Weights of a small GPT-style language model, trained from scratch on English Wikipedia.
Size: width 768, 8 heads of 96, MLP 2688 tanh GELU, vocabulary 25177, 91.1M parameters.
Architecture: LayerNorm before each block, biases, tied embeddings.
Training: 1200M tokens, 9156 steps.
MLP neurons of a small language model. Each row is named by its layer, matrix (down: output weights) and neuron, and shows model dimensions 272-527. Each number is 128 + 24 x the weight over its row's rms, rounded and kept within 0 to 255. Numbers have three digits each.
After each neuron's rows, "raises" lists the tokens whose logits its output raises most directly, leaving later layers aside.

L6.down921:132147140110138152118112118150140180153106132119144131129166118124120117083110144102106117117099089105093174156148094112136136131130116160112150130128139108121100127101170131148132105123099125133113160141120140143135098134147117086100160110150142138174124106114185171133118124175113134131078160127134106126130138095153094123123127131114144138100122154137118115128140115147184128107118140150114144123153135154122136132131151111138154166134106125121082143161135131137143127114184120146166149162111118152174080101126136090143121114149106121147102140110158138106110105123136121098158132133141115095149153130142100121104147134108092139128150105144128144122113128105085119181127154116114157131137117156108106149160149080172113118077127107100161126095108133147117123181142095
raises: " ever", " least", " available", " any", " heard"

L6.down1170:118139103136137117122132110095128125151143144143136090089110097115166073113109105135127157125135100126146131102151137135150139131124093106094118102103145126078158100140112121115123166118120124092108151091106140121139143142160086104130118153123123177105150091119142117123100143095111114127130137157128127079122129136155098142112177104144094115099121089113113118120154093105138134134109062172139132144091073117120104172159151128091138142139154126161155131137108131156135072144113119158127130098100142141135119144146152081114099168124177118051107068138157135092148089143137141165089129123113179152133107115100111141171159115137164122140139117147117156131126104085217134098129047139124122152146156085117141140116102111103152122135157140131125172139147135143127118096122091
raises: " all", " this", " these", " them", " any"

L6.down2375:132088132129120150110135096149105123128185134126135059117115124085156087137126146104158128115141098124150155094123073110160144182125140098101122142096151139109139158108128098124117115119174131080085116092130115109106131128141126128145137061137130124171128120120115144099112097113065142133112166185169164112097122093122095148125163138121148134139119073123154171160154111137137166141152141126119139102096101137147105181145131114089161178132115096126101126105091111073104066117100133133110126132112111106118100161121125101122104111163175089084108119134138165164146108164123167142090150155123156126145132147126094186163109125113141110149149138138125147124107145090104118127126125138081139146153154148103159102108114073101133106133172149143108098130114166159145111070135117
raises: " them", " him", " it", "ed", " himself"

L6.down2187:074161106146116094126152170112093134132143133156115119077141127087167112100123095128140121144176154154137108108092152168154093112172119117123126075112150153175123102058130098107118162128103100163119143132079113140107098120128117116097136148132147155085112129111115146156092143125140137064115128113124149122165105088128131115105133167171116123116145140137120120097119147101107138091121144114067125147136130144154109100114138139108129157117170132120144107152170113134100112117148148107136101123100171114133138088126128133153132118133168147156128083114166162105122129102102096131099143151149115150188143099144135140138096148105128143131115137138146121093120135126153125162144162113140105128101135158127138119107095132103152133153126159138147121078137117131140130109122125
raises: " times", " distance", " miles", " seconds", " time"

L6.down1256:153120149132112132104104076151157099135101103170117130162166153122139120127114158126116126120135165116099105126149127089094117103133150118134123106105072097167097126125124135114120123098104161074127117127123131136160128123143168099132169133088180147137084150149152126105148127118156164106139138130139133117194162126136172105135172131106119173167101158150125099157143115123122095138101108090136144124139128110142110132119101132114109137117092147131173132161099087131141109090095167142150146159105113110107136093137137093133109100156147136152160116143094104109111139159091134058139108127134133118138126118125078129131154120146147148118149119139120101144093137127102145122138162135105087141135125125098096188166120156129131098116127108123138074135129107128094112083135116
raises: " month", " year", " week", " months", " years"

L6.down1739:161132144134145107108124124106137160133111095167122125167170157122161109119108110129122140119155148122117113130091147123175147118085139096147105107135114135156111139138165114148099110108151167140086157112092155126141115123132127154175137105130104126135118165102119067155133096115152127116169165134133157158155085132099168089085109153123105142143100116159127148160095151113145095121124136095112103152133075155098140102136119126103070121097144143144098100066128133111117088145157112152177095129139106096142129127142139099136151125129094128099186118122166120143138106063154114137069140149068155125131125124135136137118134101140155153171121137129148107105132091135076112142134113175108116120133156132170108137136102160180143176142099088154105128136107141081162122146106075
raises: " politician", " footballer", " activist", " actor", " writer"

L6.down458:126105107122141113103102137105145104135120160118173138124124093094167183146113132113135097112121120059146129149107061146104122116134144124150147104140168105085098105104160136122118128174107166102128123146109128122083142121118120136113119120105123160113135098116157121129132113128151152147163162136142116116103108134137155119157120128135125125143160088122129117121099163149100145108102134091162164089109109119144081104148134185127095133178187135150183134125106140097134138109080139140107148117135116105118151096135124118112110131109121083156111140119128094074099126114103137108127094126084168130156142125148120139147187120112170124152098141145143110122105092135119116126102109140129159107150138148141110120128127152110117181130079101137106154132155150118094144099126083
raises: " papers", " magazine", " editor", " newspaper", " Press"

L6.down1182:199151180092144123128117142161094106102146142148115146110105127154125172139147078139136108122107098137157146122141129121167127158157133154148112149132148149138111121104135129146122106132155085105137133161134135113108092109124135082111127124103152166151180145112136107092092117144141157164166123165114132115156172150119119117136140100084164133125118148141132116166175153150152112082120115119096110136078154159126121133188101142111126154157156096152123129085154140114153138112091143128114163114141172137121143147113153138108148158117129114119181122117115119142140149143113111108152119129109122115112102081114112111142163156146113092128115127160150114127134101149131159108103096149132119118127134082098103102153167146168108154135135116122084069081084152156147176139116134
raises: " November", " May", " December", " February", " July"

L6.down943:092094136147154111122096109135153106119162135130164171148140150111119103160135197095131160151121110081144131163155112122091181104107127119063109163100166103107111150115172118101134103128103116101103068115091122118154126099118129124093134111161138190137096121085141136130150109119141096127153183130104091098102126127090123184101089085125118124117149143128184109129174102127153127148128125097138115137122063100132130114170149119139170154125089120164131112152126136151131119078123127137175141125124116092142130119140108121118120124078136141127110087117137108154080126085102106119137126132129118140158145142145148125167140090121121116127101113147124151138156154151127127149135124083131119148064085113132110096151141145160095109125160116145155125145161137116155136125144082
raises: " into", " out", " onto", "ias", " upon"

L6.down1165:155121152153149201121091149154103115152151201110108098171112111111135164106135149125126112090163083123075119118095169146124137149140129121118125131118173164161119108119140136103130129146155117057140157084140133112075112070118092168142170144099103145130094113123104109113136110099158129116120135121113119113114131098107109156083153126179087136071137157126142129102116170098090106137125165145133131133150131156090099187131094115124068101119133112133122154159096138115147114141142140128123104142108110077087147136085121107151097139153115100113154131134138123132167135139122108065122125161093134120131167169124103168115136124124141175071127164099126118133131138135107130100116163128089115131101149146139119088106127144150148134142172139091117099104121113086123140096128136
raises: " remained", " became", " continues", " goes", " fell"